Weights of a small GPT-style language model, trained from scratch on English Wikipedia: MLP 320 GeGLU.
MLP neurons of a small language model. Each row is named by its layer, matrix (gate and up: input weights) and neuron, and shows model dimensions 112-239. Each number is 128 + 32 x the weight over its row's rms, rounded and kept within 0 to 255. A neuron's up and down rows have the sign that makes its largest values positive.
After each neuron's rows, "fires on" lists the tokens most often at its 100 highest values on Wikipedia text that the model never trained on. A number after a token or word is its count.

L7.gate46 [123  89 161 136 117  86  65 108 151 136 106 108 119  58 122 139  60 126 119 141 190 190 105 124 129 144 148 125  83  95 116 187 111 192 144 164 116 138 111 199 198 198 130 109  89  85 117 143 125 132 122 113 183 148 147 140 182 145 131 148 155 171  84 170 155 115  85 111 117 142 112 155  84 171 135 161  81 117 151 103 104 105 107 170 130 161  75 112 127 139 163 196 146 155  94 162 120 135 144 165 151 163 161 159 131 150 125 140 160 186 184 140  76 118  59 152 149 115 121  92 118  85 168 209  84 107  80 103]
L7.up46 [121 109 160 191 142 175  99 156 106 136 197 126 138  98 143 137 129 100  98  82 119 137 126 100 192 153 119 108 126  64 117 145 130 127  95  92 129 132 118 182 105 106  62  70  75 166 139 114 164 130 129 159 146  98 108 111 100  96 111 104 104  63 120 138 125 125 107  89 148 143  44 158  90 159 153  77  50 148 125  67 194 125 123 164 144 120 100 182 129 116 125 114 129 164 129 131 109 164 127 179 140 123  99 141 122 104 107  94 108 187 137 138  42  87 124 130 125 147  90 162 118 151 123 168 157 111 114 104]
fires on: "on" 18, "an" 17, "ot" 10, "ternational" 6, "e" 5, "let" 4

L7.gate144 [ 95 137 200  76 106 116 159 106 152 131 103 136 206  90 110  86 131 121 141 157 138 192 106 117  76 127  87 123 121  87 126 154 212 113 126 183  96 151 149 166 159 145  87  87  98 124 105 151  92 151 179 133 175 111 125 109  86 116 133 145 122 145 160 125 178 161  87 131 143 126 100 101 201 106 129 148  89 128  90  68 173 132 172 120 153 142 147 163 133 210  64 147 111 121  92 136 132 184 121 159  86 152 127 101 129 165  98 129  96 106 127 116 168 125 107  82 183 175 102  73 123 143 143 170 140 140 126 178]
L7.up144 [144  79  62 105  96 152  90 123 155 145 110 110 101 125 116  87 160 164 130 168 137 103  89 143  98 153 123  51 117 116 118 104 180 128  89 125 139 176 144 146 171 140 140 103 104  99 141 101 120 124  91 117 105 161 116 107 157 114  94 128 121 176  93 112 106 137 157 132 161 110 128 153 119 124 104  84 150 154 144 129 126 125 111 137 126 123 154  64 169 137 129 151 151 137 131 116 167 197 127 131  54 165 126 118 139  96 104 129  98  38 127 110 138 163 180  57 145 128 124 110 140  75 190 128 102 155  69 117]
fires on: "il" 29, "ec" 13, "us" 10, "ad" 5, "op" 5, "in" 4

L7.gate222 [104  85 107  65 135  90  83 105 139 184 118 157  65 114 144 184  82 139 118 129 100 132  90  96 132 143 128 104 128 160  94 144 104 177 107 153 139 165 147 118 119  71 101 159 137 127 135 112 105 100 137 102 137 171 152 126  65 174 171  99  62 148 127 104  94 109 151 125 139  86 139 121  77 146 153  68 121  86 144 154 145 132 150 189 170 150 102 108 141 186 225 121  71  82 144  98 149  94 115 138  87  30 113  97  85  81 117 133 122  82 143 200 181 122 106 181 111  73 123 149 147 120 141 107 139 116 106 145]
L7.up222 [150 112 101 131 125  98 116 147 108 145 130 123 109 159 145  83 132 131 145 120 167 146 133 116 100 111 116  90 149 114 146 148 103 156 136 100 115  66 129  85 175 177 157 110 115 128 164 141  77 141 110 139 121 140 129 174  74 102 106 144 120 208 131 187 113 118 111 140 153 102 122 156  76 122  72  98 160 124 131 207 110 134 107 143 133  71 162 107 108 139 192 131 147 155 121 134  90  87 121 150 181 146 140 100 131 166 102 170 137 127  75 140 132 103 159 144 155 122  86 166 201 125 140 111 113 101 179 150]
fires on: " sp" 50, "f" 9, " describ" 8, "sp" 7

L3.gate263 [ 80 128  86 170 108  39 178 141  62 106 161  82 126 129 155 152 150 131  92 139 160 140 113  70 118 113 152 169 116 145 113 121  99 164 109 136 109 157 129 138 144 148  45 152  87 106 131 163 121 147  81 106 139 129 153  76 126 108  59 116 178 222  59 131  89 136 111 119  92  91 123 148 133 169 133 172 133 124 125 127 103 155 155 151 107 190 131 124 168 126  65  67  93 167 141 118 188 119 152 155 173 155 166 166 101 107 102 113 111 147  74 113 149 153 118 102 120 103  98 118 111 164 128 152 119 170  87 197]
L3.up263 [131 136 124 208  98 130 148 137 132 193 140 145 132  96  97 134 156 122 154 117 138 139 124 110 146 144  94 162 140 140 134 104 169 160 107 137 127  96  91 123 113  94 104  91 181 156 116 153  86 156  90 118 140 135 107 117 123 161 182 162 108 151 132 129 127 126 144 161 129 127  71 128 120 106 155 149 187 157 171 117 124 118 166 110  89 102 144 165 141 136 136 130 119 155 125 107 112 162 150 140 198 152 116 111  78 147 113  25 144  89 161 133 114 203 193 101 156 179 152 142 137 201  99 117 101 109 176  83]
fires on: " se" 66, " Se" 20, "se" 7, "ol" 4

L3.gate151 [128  98  96 125 121 110 151 140 152 181  94  59 170 154 191 147  94 180 113  87 113 185 120 108  71 137 146 147 146 128 138 114 159  94  94 123 127 148 132 174  99 227  98 137 103 118 140 129  99 134 105 128 170 111 140 199 135  65 107 122 150 132 102 121 120 140  72 108 138 145 174 121  90 173 179 109 147 156  78  87 159 128 125 110 135 138 120 120 148 101 129  63 118 129 185 104 145 116 131 177 104 193 110 118 145 151 102 133 108 215 138 109 133 131 103 168 186  94  73 127 154 131 107 120 167 120 134 123]
L3.up151 [159  83  96 173 129 161 124 141  95 147 126  97 137  84 135 113 121 183  64 132 165 208  93 148  91 146  97 115 124 140 129 169 135  83 116 134 173 148 126 106 121 130 104 149 119 120 121  87  98 141 196 161 178  88  69 170  73 134 114 144 132 196 107 171 203 145 169 154 152 239 124 175 140 142 150 178  98 109 131  77 103 133 117  92 193 131  84 127 170 138 135  76 132 108 159 133 150  82 112 162 137 172 121 103 125 157 127  99 111 145 113 105 116 119  98 127 158 136 103 129 119 162  89 136 128 106  88 142]
fires on: " te" 53, " Te" 25, " no" 6

L7.gate209 [ 88 104 146  88 154 128 128  87 137 150 189  87 136 143 104 116 129 141 103 100 123 121 140 103 166  98 142 111 100 147 117 141  67 116 133  77  96 164 121 158 159  91  93 137 124 106 159 145  57 161 154  86 161 191 168  77 158 124  80 103 133 163 117 108 170 177 125 123 118 101 154 134 138 162 102 122 142 166 197  89 133 177 196 143 145 155  69 138  97  81 110 147 177 104 120  97  51 120  82 102 124 108 115 146 166 109 163 176  92 165 100 156  85 111 103 113 118 128 122 151  88 142 199 129 139 124 117  51]
L7.up209 [109 179 122 100 139 104 104 127 139  96 102 134 145 118 111 132  86 138 126  62 151 142 121 165  89 167 140 170  78 149 113  79  99 134 179 164 141 104  87 134 162 109  96 152 138 156 178 149  85 186 107 113 161 172 135 150 191 155  29 148 214 101 121  96 195 101 140 118 183  85  81 157 122 121  86 165 121 103 108 101 121 100 185  86 147 135 129 136  70 105  90 125 147  73 132  62  58 130 109 107 110 117 129 136 115 119 143 154 120 156 120 136  79 153  94 165 153 142 165 138 132 159 126 124 114  88 123 116]
fires on: "5" 12, "7" 12, "3" 12, "6" 11, "0" 9, "2" 9

L4.gate8 [136 125 118 144  86 127 145 138 130 116 114 130 181 147  59 146  76  98 207 133 140 148 114 142  79 111 145 114  73 156 108 120 183 132 113 146 108 169 137  88 153 140 122 168 148  92 114 158 147 165 102 179 191  87 139 127 160 101 182 169 135  83 119 166 163 138  94 149 119 195 140 110 137 133 142 146  86 112 111 110 161 115  93 118 108  35 166 163 106 114 136 128  95 127 166 100 162 186 100 175 178 120 145 116 129 131 160 102 120 125 123 138 152 152 211 137  85 193 125  75 188  85 109 157 108 154 133 156]
L4.up8 [149 171  73 132 142 121 127 133 134 115  71 141 140 145  90 130 103 155 156 154  83 181 110 110 137 141 123 152  92 162  93 144  81 110  79 156 103 158  98 156 125 118 130 113 147 196 119 122 163 105 151 220  79 116 121 147 136 180 125 103 149  76 180 151 129 111  71 138 153 149 140 115 161 200 164 116 151  56 119 179 150 137 159 114 158 145  88 125 101 112 190 186  64 125 192  93 107 140 147 117  93 165 194 136 120 144 125 114 170 117 151 180 114 117 121 159 117  97  78 118 117  85 128 123 120 107 103 133]
fires on: "9" 23, "5" 17, "8" 15, "6" 12, "7" 8, "al" 7

L7.gate301 [169  75 164 130  83 162 189  96  81 128 155  90 149 102 120  83 158 128 113 121 143 178 108 170 127 135 182 169 108 124 170 166 123 122  73 154 120 166 111 146 143 135  79  85 116 168 124 117  95 145 120 187 196 172 148 129 111 135 108 113 133  54 132  98  97 129  79 108 113  89  75 105 131 156 133 168  66  90 160  81 132 163 131 106 112 141 193 143  56 142 167  61  93 133  94 152 108 120 158 140 142 121 160 103 167 158 144 189 106  75 143 162  86 133  92 195  90 137 125 114  93 164 138 196 164 116 118 100]
L7.up301 [140 153 149 152  77 129 193 107 116 112  87 118  94 118 121 131  92 142 167 103 114 110 131  99 123 183 163 118  89 163 116 123 119 105 146 125  63 142  84  98  86 137  63  95 112 134 102  62 192  86  69 192  82  89 127 110  89 111 156 218 174  99 202 121 127 124 107 142 139 104 138 138  94  96 103 159 102 119 120 143  89 152 129 125  91  95 137 115  83 102 159 124 174 111 182 101 100  84 116 107 196 150 153 149  62 139 104 125 168 124  45  89 164 158 167 146 128 129 132 193 167 135 122 107 183 104 103 127]
fires on: "," 48, ";" 14, "\"," 6, "o" 6

L4.gate182 [117  78 177 143 108 115  84 102  69  76 127 102 119 132  99  76  95 151 136  98 141  92 145 104 106  87 150 115  79 150  92 136 136 168 125  82 101  81 113 136 133  92 101 141 123  96 117 150 170 139 180 119 127 142 119 140 104 145  87 140 194 148 107 138 141 132 134 130 136  65 127  93 101  70 141 182 143 152 157 144 174 108 188 132 150 163 145  77 159 200 116  97 142 103 138 129 130 147  95 150 171 117 123 141 103 132 153 162 170 140  91 146  89 108 101 108 166 126 150 115 137 137 122  87 189 116 140 109]
L4.up182 [166  77  71  90 173 151 124 119  43 128 113  81  70 103 115 150 150 125 106 115 124  98  72  98 126 126 177 145  90 168 101 122 121 183 144  29  86  86 124 112 127 187 139 105 131 104 123 131 139 130 122  75 118 123 129  78 144 120 145 162 177 122 101 116 137 114  88 131 185 114 175  61 138 130 138 169 166 162 138 136  94 142 157 175 169 135 140 133  80 132 131  85 156  71 101 168 103 127 166  51 116 114 141 108 110 137 160 150 139 191 136 188 117 153  91 162 120 148 122 140 164 122 194  87 128  91 137  93]
fires on: " en" 27, " comm" 15, " me" 14, " ev" 10, "." 9, "e" 4

L7.gate6 [146  61 141 111 108 110 105 139 112 124 112 114 118 141 132  92 117 185 161 130 145 145 114  88 200  97 106 133 164 116 142 130  93 186 137  96 155 184 131 109  88  88 102 128  66  88 131 151 100 123 138 183 179 118  49  98  73 117 197 131 163 147 165  85 147 100 104 134 164 139 152 107 104 164  35 191 112 132 133  89 117 116 127 146  68 181 164 141 172 111 161 123 130  61  93 108 123  45 118  88 149 148 173 109 100 131 127 169 109 141 120 143  77 124 123 193 141  89 124 118 104 108 150 110 161 139 126 142]
L7.up6 [129 142 130  75 144 159 105 106 211  93 139  99 142  86  54  85  83 152 147 147 174 137 112 114 141 119 168 162 129 127 103 134 131 166 117 119 173 135 179 130 111 140 145 119 108 129 132 141 129  82  94 116 154 125 102  99 129 133 120 173 148  66 207 118 158  92 113 126 114 142 131  91 165 145 101 170  98 121  41 132 150 105 126  59  95 173 133 131 168  99 143 139  64 126 126 135 136 108  67 148 101 139 145 165 118  92  94 131  89  70 145 111 155  95 130 123 145 123 135 118  93 162  81  49 118  97 141 134]
fires on: "," 64, " that" 15, "ile" 4

L7.gate186 [110 133 175 134 134 118 120 125 151  85 174 111 168 130 130 115 105 144 136 148  98 123 188 127 156  96 106 131  50 137 129 150 100 115 151 151 152 163  32 156 175 140 118  91  94 106 170 152 101  98 137 120 118 146 103 113 174  95 119 117 111 184 151  88 158 147  71 140 151  95 109 111 162 176 109 124 166 107 170 116  96 134 179 156 134 124 142 122 141 120 157  81 127 170 138 118 120 121 166 118 164 187 175 136 115 148 186 184 162 168  92 109 123 105 111 108  93 137 158  89 145 125 140 164 118 122  40 111]
L7.up186 [100 168 191 131 136 167  92 118 114 157 122 112 109 126 170  47 107 129 126 154 100 144 135  98 148  80  79 125 125 133 129 129 145 150 159 155 137 126  95 140 100 154 134 145 123 149 122 112 177 130 132 129 105 110  80 142 136  90 102 208 158  79 195 145 135  96 113 107 143 154  73 130 178 141 109 157 144  92 131 111 111 116 117 185 147  87 123 135 135 167 185 137  95  97 122 127 131 137 178  72 115 158 151 119  83 156 121 125 151  80 118 140 120 102  73 107 146 224 145  97 205 211 137  94 127 124  56  73]
fires on: " in" 30, "on" 15, "'" 12, "or" 6, "w" 4

L7.gate290 [142 147 128  84  36 149 118  96 105 143  40  65 136 122  67 152  85 149 122 113  56 147  58 108 179 189 125 118 162 162 102 151 177  91  75 107 122 133 136 173 130 147 126  86 105 106 120 145 111 152 107 180 175 139  89 128 148 167 112 139 113 136 175 101 131 116  71 119 130 164 142 119 100 182  57 148  96 139 139  84 128 111 144 184 148 127 143 120 136  96 167 190 120 121 124 114 156 132  96 102 118 116  96 128  79 173 159 121 129 106 106 120 117  47 156 173  81 107 125 125 121 125 182 100 114  83  93  89]
L7.up290 [115 122 142 167 129 101 133 130 116 142  94 132 134 152  89 108  75 159 155  75 122 146 119 109 145 109 150 161 120 146 102 138 111 157 106 115  92 126  79 131 164 137 112 111 137 132 100 106 103 154  89 164 154 156 135 147 125 191 146 145 166  94 113 114 130 102 156 136 177 103  37 197  68 115 124 160  96 156 133 163 155 138 174 163 111 109 119 106  62 157  97 188 134 135 104 124 144 147 156 117  68 136 127 127  81 129 174 156  67 192  87 137 106 107 147 178  97 134 122 152 164 124 126 129 220  99 206 101]
fires on: "," 69, "0" 5, " year" 4

L7.gate9 [112  62 104 141 137 138 101 161 136 101 142 102 170 195 136 125  63 154 154  83 119 180 133 118 138  95 145 126 125 129 150 106 121 100 152  60 169 161 111 166 116 124 158 131 112 157 142 145 194 147 124 132 115 155 102 140 144 122 168 179 156 135 149 118 133 136  74 124 121 130 146 141 176 201 128 124  86  30 110 107 172 146 157 146 195  89 113  79 122 133 134 176 146 132 111 103 162 135  91 123  75 130  87 152 128 137 128 149 132  93 118 119 138 112 118 164 137 145 110 119 137  53 129 167 144  70  28 164]
L7.up9 [ 66  71  84 133 208 122 147 152 139 172 140 152 143 123 121 153  82 162 140 106 115 124 141 174 108  90 157 152  83  72  93 121  91 148 132 146 144 147 143 130 116 141 160 116 124  91 116 160 126 109 180  72 159 129  92  70 150 157 181  92 115 157  89 103 103 129 180 135 122  69 140 107 188 155 110 159 162  91 134  83 167  90 134 147 167 109 158 117 150 113 124 102 107 145 128 108 118 158  36 152 170  88 119 126 166 172  97 131 138 108 158 125 151 134 102 113 173 201 130 163 196  87 178 145 110  97  73 145]
fires on: "it" 32, "us" 10, "oin" 10, "ret" 6, "c" 6

L7.gate42 [176 147 142 127 125  43 116  86 129 108 149  87 132 156 145  94  94 118 119 139  91 163 124  87 183 146  87 153 173  97 103 184 146 135 163  99  55 147 114 169 100 146  76 134 116 156  96 113  95 158  79 134 143 124 124 127 110 136 143 198 137 158 169 160 141 147  91 135 113 104  94 103 143 191 100 112  95  72 102 109  67 121 168  75 139 118 151 121  95 194 188 148 143  98  94  95  86 108 189 167 143 105 133 180 140 176 143 143  53 162 132  69 148 116 102 152 148 123 104  65  96  69 131 143 143  96 135  77]
L7.up42 [127 102 135 137 141 151 143 101  66 101 107 232 147  92 145 157 115  86 145 126  95 178 107 127 143 126 140 128 181 135  56 140 141  95 150 118 110  97 152 177 138 161 160  55 145 170 156 136 134 123 106 109 136 133 171 128 155 158 120 116 166  87 129  84 127 104 133 138 165 116 108 147 114 135 164 106  90 137 171 110 146 174 173 136 143 154 181  94  96 142 116 165 121 133 144 141 170 174  99 186 118  65 108 107 139 114 132 154 114 142 146 143 106 170 109 147 202  77 107 112 109  70 172 130 136 103 132 114]
fires on: " sh" 38, " Sh" 28, "," 18, "sh" 5

L3.gate36 [119 166 146 127 102 168 143 135 168 149  82 103 116 100 167 124 154 163 114 101 175 161 144 128 127 127 110 180 120 126 160 137 157 172 146 154 126 171 116  96 173 155 155  90  72 143  98 151 188 161 118 118 136 131 165 201  81 106  92  84 151  72  92 111 166 120 144  97 118 130  87 136 127 162 104 126 109 126 127 108 119 185 161 115  90 132 137 184 106  53 118 148 103 148 122 109  96 125 155 143 114 105 146 145 148 174 138 144 103 162 123 158 147 129 101  98 158 112 112  93 144 115 161 150 152 174  54 164]
L3.up36 [154 116 116 104 101 175 159 151 138 113 182 163 130 151 176 101 108 124 127 155  76  97  90 149 117 127 164  81 111 144 124 122 150 146 132  87 137 147 124  94 119 145 120  94  90 160 141 101 122 135 162 106  84 138 176 108 146 113 142 130 134  98 155  97 111 118 168 122 178 130  79 162 143 161 114 128  85 106 132 115 153  90 146 180 165 129 130 159 197 190  85  95 124 132 100 108 155  87  98 196 161  84 140 170 171  80  57 104  99  91 108 143 160 173 119  66 139 133  88 106 109 131 159 161 128 119 147 185]
fires on: "an" 35, "on" 14, "ith" 14, "w" 5

L4.gate145 [ 98 169  97  87 126 146 163 106 202 144 107 109 149  82  78 143 159 192 171 103  81 162 116 119 155  62 101 151 136  96 109 121 162  92  80 135 166 149 176 113 180 127 159 132  94 111 151 109  49 119  74 149 144 196  96 136 127  83 106 206 132 102 169 127 132 191 103 109  93 146 168  70  89 142 177 127 146 194 105  91 129 172 111 139 102  96 178 189 190 113 106 141 132  95 119 108 126 155 104 122 141 189 128  83 100 171 100 135 106 128  54 159 174 152 119 105 162 111 126  99 132  71 123 133 128 133 160 104]
L4.up145 [120 182  98 125 129 162 126 101 187 109 104 167 149 112 170 133 135 157 192  92 108 145 128 169 130 134 155 123 112 135 136 128 164 136 156 130 168 116 167 136 180 152 113 165 185 147 178 130 129  86 113 100 127 165  98 138 122 146 146 184 134 102 206 147 104 157 141 119 189 165 181  94 130 118 145 151 113 136 118 116  50 172 162 156  93 147 180 102 149 121 109 159 184 100 127 166 103 152  99 193 150 122 204  71 120 190 119 108 119 117  81 176  55 146 149  70 163 160 122  94 115  62 127  86 130 109 145  75]
fires on: "9" 13, "2" 11, "8" 10, "3" 8, "4" 8, "0" 6

L3.gate250 [105 130 193 125 106  94 120 162 142 171 114 140  81 154 121 144 103 141 146 132 144 109  99 111  83 146  93 165  62 136 127 131 170  98 148 129  94 144 114  93  97 135 215 172  98 153 125 101 134 151 136 149 154 104  87 158 104 147 128 190 193 175 124 117 138 125 159 115 141 120 140 147 140 100 119 171 166 101  48 154  93 124 108 148 159 108  95  63 135  68  88 106 172 158 116 114 132 174 157  89 209 137 131  58 141 128 160 153 157 141 122 104  94  94 160 120 116 143 115 158 144  94 149 134  96 121 141 123]
L3.up250 [159 133 147 106  79 135  88 131 126 120 103 160 148 119 139 113 126 124  56 106 104 171  71 155 130 108 148 226  47 121 151 109 191 117 140 153  95 100 164 122  88 146 178 176 128 180 170  62 137 119 141 145 160 155 110  82 160 154 141 135 152 109 137 100  95 153 184 130  90 111 180 147 172 121 122 113 139 148  65  83 114 112 151  74 115 127 176  90 118 120  57 160 164 132 120  62 123 124 132  73 154  81 197  77 146 161 116 132 166  92 134 169 128 140 143 170  94  95 154 116 132 143 165  99 122 115  88 113]
fires on: " n" 15, "very" 12, "ies" 9, "ated" 9, " sl" 8

L3.gate202 [ 75 151 125 137  76  90  78  96  56 148 109 100 111 153 156  68 113 107 143 144 127  92 217 110  94 102 186 117 146 151 141  92 160  73 102 205 143 116 111 121 100 141 114 155 133 161 146 130 149 140 117 143  66 187 118  92 153 114 134  75 217  81 106 117 109 107  90 120 213 118 121  86 136  76 192 175 129 161 161 152 168 114 136 163 113 111 124 130 153  91  92 102 122 123  92 164 136 153 137 197 115 103  92 162 117 118 125 110 142 147 130  55 137 135 190 112 159 143 130  48 111 107 125 131 127 127 126 105]
L3.up202 [160 124 123 141 137 157 166 105 145 106  90 102 141 164 145 104 193 132 106 101 149  97 172 108 138 139 125 102 148  99 138 162 152 126 104 161 135 114 101 123  98 105  86 162 171 150 148 114 146  90 141 121 142 102  83 113 144 107 167 102 193 179 167 129 159 130 121 108 140 125 133 126  53 119 190 143 112 181 137 140  95  94 137 147 154  92 125 146 122 134 105 134 170 153 156 167 128  93 136 149  45 166 179  57 114  97 119 165 112 150  77 149  41 123  95 124 131 108 145  94 146 110 111 170  87 132 141 189]
fires on: "9" 23, "op" 10, "our" 10, "b" 8, "th" 8

L4.gate9 [ 82 113 113 137  90  77 171 140 143 131  79 132 122 149  90  70 165 158 165 144 133 147  45  73 115 104 106 112  87 105 127 110 143 178  83 160 179 196 137  72 131 135 113 130  72 117 170  80 112 119 113 147 174 136 165 176 117  98 127 133 150 136 138 179 127 146 124  97 172 124 105  95 110 167 125 118 140 129 163 181 128 103 152 177  80 132 132 161  95  93 106 135 132  74  99 127 118 147 158 180 103 120 137 153 155 138  94 177 155 139  80 132 109 128 152 133  72 137 128 149 138 156 157 172  99 117 108 138]
L4.up9 [146 146  87  50  99  53 100  98 144 172  53  88 105 151 107  94 110 160 150 120 175  98 109  78 140 119 130 134 179 101 119 126 161 194  66 135 138 158 176  74 132 100 132 138 109 113 124 139 143 112 104 142 153 125 136 160 135  98 188 120 112 125  87 116 138  82 122 120 202 151 184 127  87 153 155 115 178 115 193 142 142 103 109 175  58 118 166 177 149 140 134 133 107 109 128  89  97 117 123 152  86  69  91 108 110 117  82 118 137 115 112 139 129 182 144 130 102 139 171 119 119 201 137  93 141 161  72 122]
fires on: "ost" 15, "p" 14, "he" 10, "orm" 9, "b" 6, "qu" 6

L7.gate147 [101  97 108  72 112  95 138 120  90 129 140  86 152 111  45 116  93 148 147 174 110 154  74 126 101 148 151  95 106 156 153 132 152 118  62 151  90 152  79 118 122 153 116 102 134 179 119 145  97 171 149 137  85 194  79 133 106 144 112 198 187 114 155 102 112 145  80 101 116 127 137 135 151 132 167 101 121 103 159 116 142 173 151 162 173  96 142 127 144 156 164 133 111 104  85 134 111  67 167 161 109 144 114 140 112 149  61 131 111  95  78 168 143 122 131 144 120 127  54 157 106  94 148 102 136  25  65 144]
L7.up147 [144 128  89 161  77 141 176 130 162 143 106 142 157  73 106 114 201 135 122 109 116 107 122 135 115 101 136  68 155  82 138 114 135 121 107 143 105  59 143 139 200 122 115  84 133 118 102  86 134 114  85 143 154 167 123  99  93 184 113 148 134 144 100 196 150 165 110 121 168 189 112 138 133 135 145 203 128 216 111 147 157 134 140 118 145 132 108 105 102 177 152 126 164 132 155  97 130 144 149 168  76 128 147 131 103 120 130 177 107 129 127 199 151 167 134 130 154  94 114 140 139  83  58 193 180 180 174  84]
fires on: "0" 74, "," 7, " kn" 5, "ter" 4, " bel" 4

L4.gate241 [123 161  88 114 133 146 111 153 150 123  79 133 146 121  69 147  77 174 129 118 129 117  88 131 107 148 151  91 175 198  57  53  92 115 183 160 121 139 143 106 171 141 170 106 141  84 150 105  98 103 143 132 123  92 106 152 185 122 139 110 156 116 112  97 181 132  91 150  62 151 126 128  96 100 124 157  87 138 138  88 153 122  85  97 169 104 176 108 128 117 134  98 161  79 123  88 105 124 184  77 175 146 132 148 168 111 137 126 133 170  89 168 126 114 171 147 133 156 167 158 139 103 196  86  86  83 145 196]
L4.up241 [135 103  76 142  73 131 176  79 125 110 101 155 191 139 106  87 164 134 122 116 135 111 149 151  96 103 154 143  95 166 155 145 113 118 110 197 170 129 145 149 200 123  86 132 125 133 144 191 145 115 190 168 119 167  93  95 112 132 149 133 174 124 116 159 138 159 101 110 178 148 196 117 111 122 106 136 132 187  91 116 136 137 134 148 197 148 115  77 141  71 154  95 139 124 116 164 129 157 157 114  64 143 151 130  95  79  82 102 119 116  78  69 107  71 108  62 103 132 139  94 191  86 119 118  80 116 132 107]
fires on: "8" 66, "7" 34

L4.gate108 [118 114  75 115  98 103 119 139 139  61 102 110 136 127  64 150 122 163 153  93 178 132 132 120 169 201 138 106 130 118  91 126  84 148 121 161 110 170 192 120 151 137 117  97 162 134  63  86  99 126  87 165  99 137 114 159 171  47 107 127 203 148 155 129 124 124  96 136  94 136 191 135  88 157  47 139 105 182  99 111 154 135 103  97 156  79 156  59  64 140 109 124 141 102 154 120 143 126  91 143 132 117 143  95 121 115  64 130 138  99 112 177 143  49 110 168 146 161 149 144  95 147 112 135  85 136 171 138]
L4.up108 [ 63 166 106 119 114 129 106 183 193  80 129 133 135 161 142 120 114 179 201 101 188 100 147 131 139 178 133  94 163 172 118 142 107 150  97  90 108 174 175 146 154  80 107 114 159 136 126 126 146 116  90 100 153 178  90 153 176 100 129 119 185 141 120  92 102 171 125 126 109 156 146 139 141 176  90 182 159 104 170 147 145 140  85 142 147 141 131 104 121  87  82 176 171 123 134 184 139 129 103 124  54 100 148 124 196  96 159 103  92  84 101 100  88  89 139 106 188  75 140 135 137 164 131 125 174 139 158 144]
fires on: "9" 32, "8" 31, "is" 15, "7" 13

L3.gate279 [116 126 105 164 142  71 130 131 100 148 100  80  92 145 151 148 162 164  98 142 157 178 124 101 145 175 119 134 174 165 131 127 154  91 155 151 182 153 127  97 149 144 102  96 109 149 191 198 139 138  82  97 143 193 115 218 100 100 136 139 164 224 140  85 143 121  57  76 202 136 102 132 199 134 145 148 163  73 160 177 114 156 142  93 160 117  95 184 134 128 138 149 141  97 106  97 124 153 127 123 135 110  89 139 165 103 159 141 109 139 144 141 132 119 119 127  95 146 146 105 115  50 110 160 137 159 142  86]
L3.up279 [ 70 139 161 122 151  66  56 161 114 165 188 123 128 126 140 138 159 101 111 193 159 163 180 133 181 122 139 135 101 185 154  64 117 132 181  71  80 124 154 141 132 108  90  94 101 139  96 149 157  95 118  71 135 137 143 150 103 155 126 117 119 100 129  69 121  55 154 127 165  73 135 143 206 186 132 153  89 174 139 124 111 124 102 167 120 175 111 102 117 121 196 140 153 157 142 104 163 134 197 128  62 104 145 114 151  94 119 108 129 130 120 100 133 144  88 103 111 151 182 113 184  80 179  97 172 132  56  77]
fires on: "on" 59, "m" 13, "ence" 6

L7.gate87 [100 154 153  89  95 111 192 146 104 178  84 193 101  95 167 140  99 120 138 112 102 174 112 103 168 173 101 110 118  71 123 193 157 139  82  97 101 199 121 159 153 175  72 110  68  95 161 118 126 170 134 212 165 122  89 104  95 145 104 155 154 144  84 144  93 141 130 127 162 182  69 104 156 163 117  88 161 122 122 182 157 139 128 185 138 156 131 113 124 180 158 153 150 152 186 144 105  87 181  67 174 134 125 109 141 185  72 194 146  91  95 119 145 133 176 152 134 173 121 139  80  57 150 145 110 129 155 123]
L7.up87 [109  77 147  78  68 102 171 169 103 174 145 119 106 156 131 131  55 166 129  92 162 111 120 149  85 154 121  85 139 155 129 113 143 113 102 155 121 112  62 150 151 153 124 171 103 137 145 106 106 167 147 159  91 101 140 144  79 114  73 122 151 128 155 176 132  78 112 147  86 136 137  63 102 120 127  66  65 117 128 153 108 119 151 118 108 147 147 168  95 173 158 156 146 154 108 147 157  98  73  73 118 172 123  78 146 183 154 218 124  62  83 169 108 132 129 144  96 151 122 134 100 155 130 131  69 132  82  91]
fires on: "re" 14, "or" 11, "l" 10, "at" 9, "on" 6

L7.gate154 [116  73 142  77 101  91 164 183  98 144 112 144 169 158 167 144 159 149  98 110 153 127 109 166  71  97 153 139  95 130 176  94 135 157 100 174 155 109  94 159 156 118 112  73 187 150 136 120  98 134 166 128 138 126 146 107 157 104 138  68 150 129 156 165 168 200 150 115 131 128 159 155 116 130 144 166 110 148  69 106 159 109  83 191  65  82 132 152 128 116 128 117 131 173 101  86  94 109  87 132 100 118 103 112 136 124  77 158 108 134 137 164 140 117 118 137 159  93  85 159 102 131 153  72 124 161 102 113]
L7.up154 [164 155 140 195 173 139 134 127 156 158  63  81 186 130 147 114  94 161 155 139 131 127 187 158 135  87 158  32 136 132 143 136  73 164 175  98 102 144 127 111 149 118 103  70 157 133 124 153 152  85 127 115 152 177 147 134  98 100 112 107 167  89 148 171 134 170 100 128  85 148 159 140 137 137  87  62 101 134 153  95 176 140 171 142 133 121 126 138 109  90 107 153  65 127 118 167 178  90 142 138 129  99  71  80  92 109 102 179 176 181 141 168 101 166 122 121 131 103 109  95  89 149 159  83 135 154  99 105]
fires on: " V" 45, " v" 16, "V" 5, "es" 4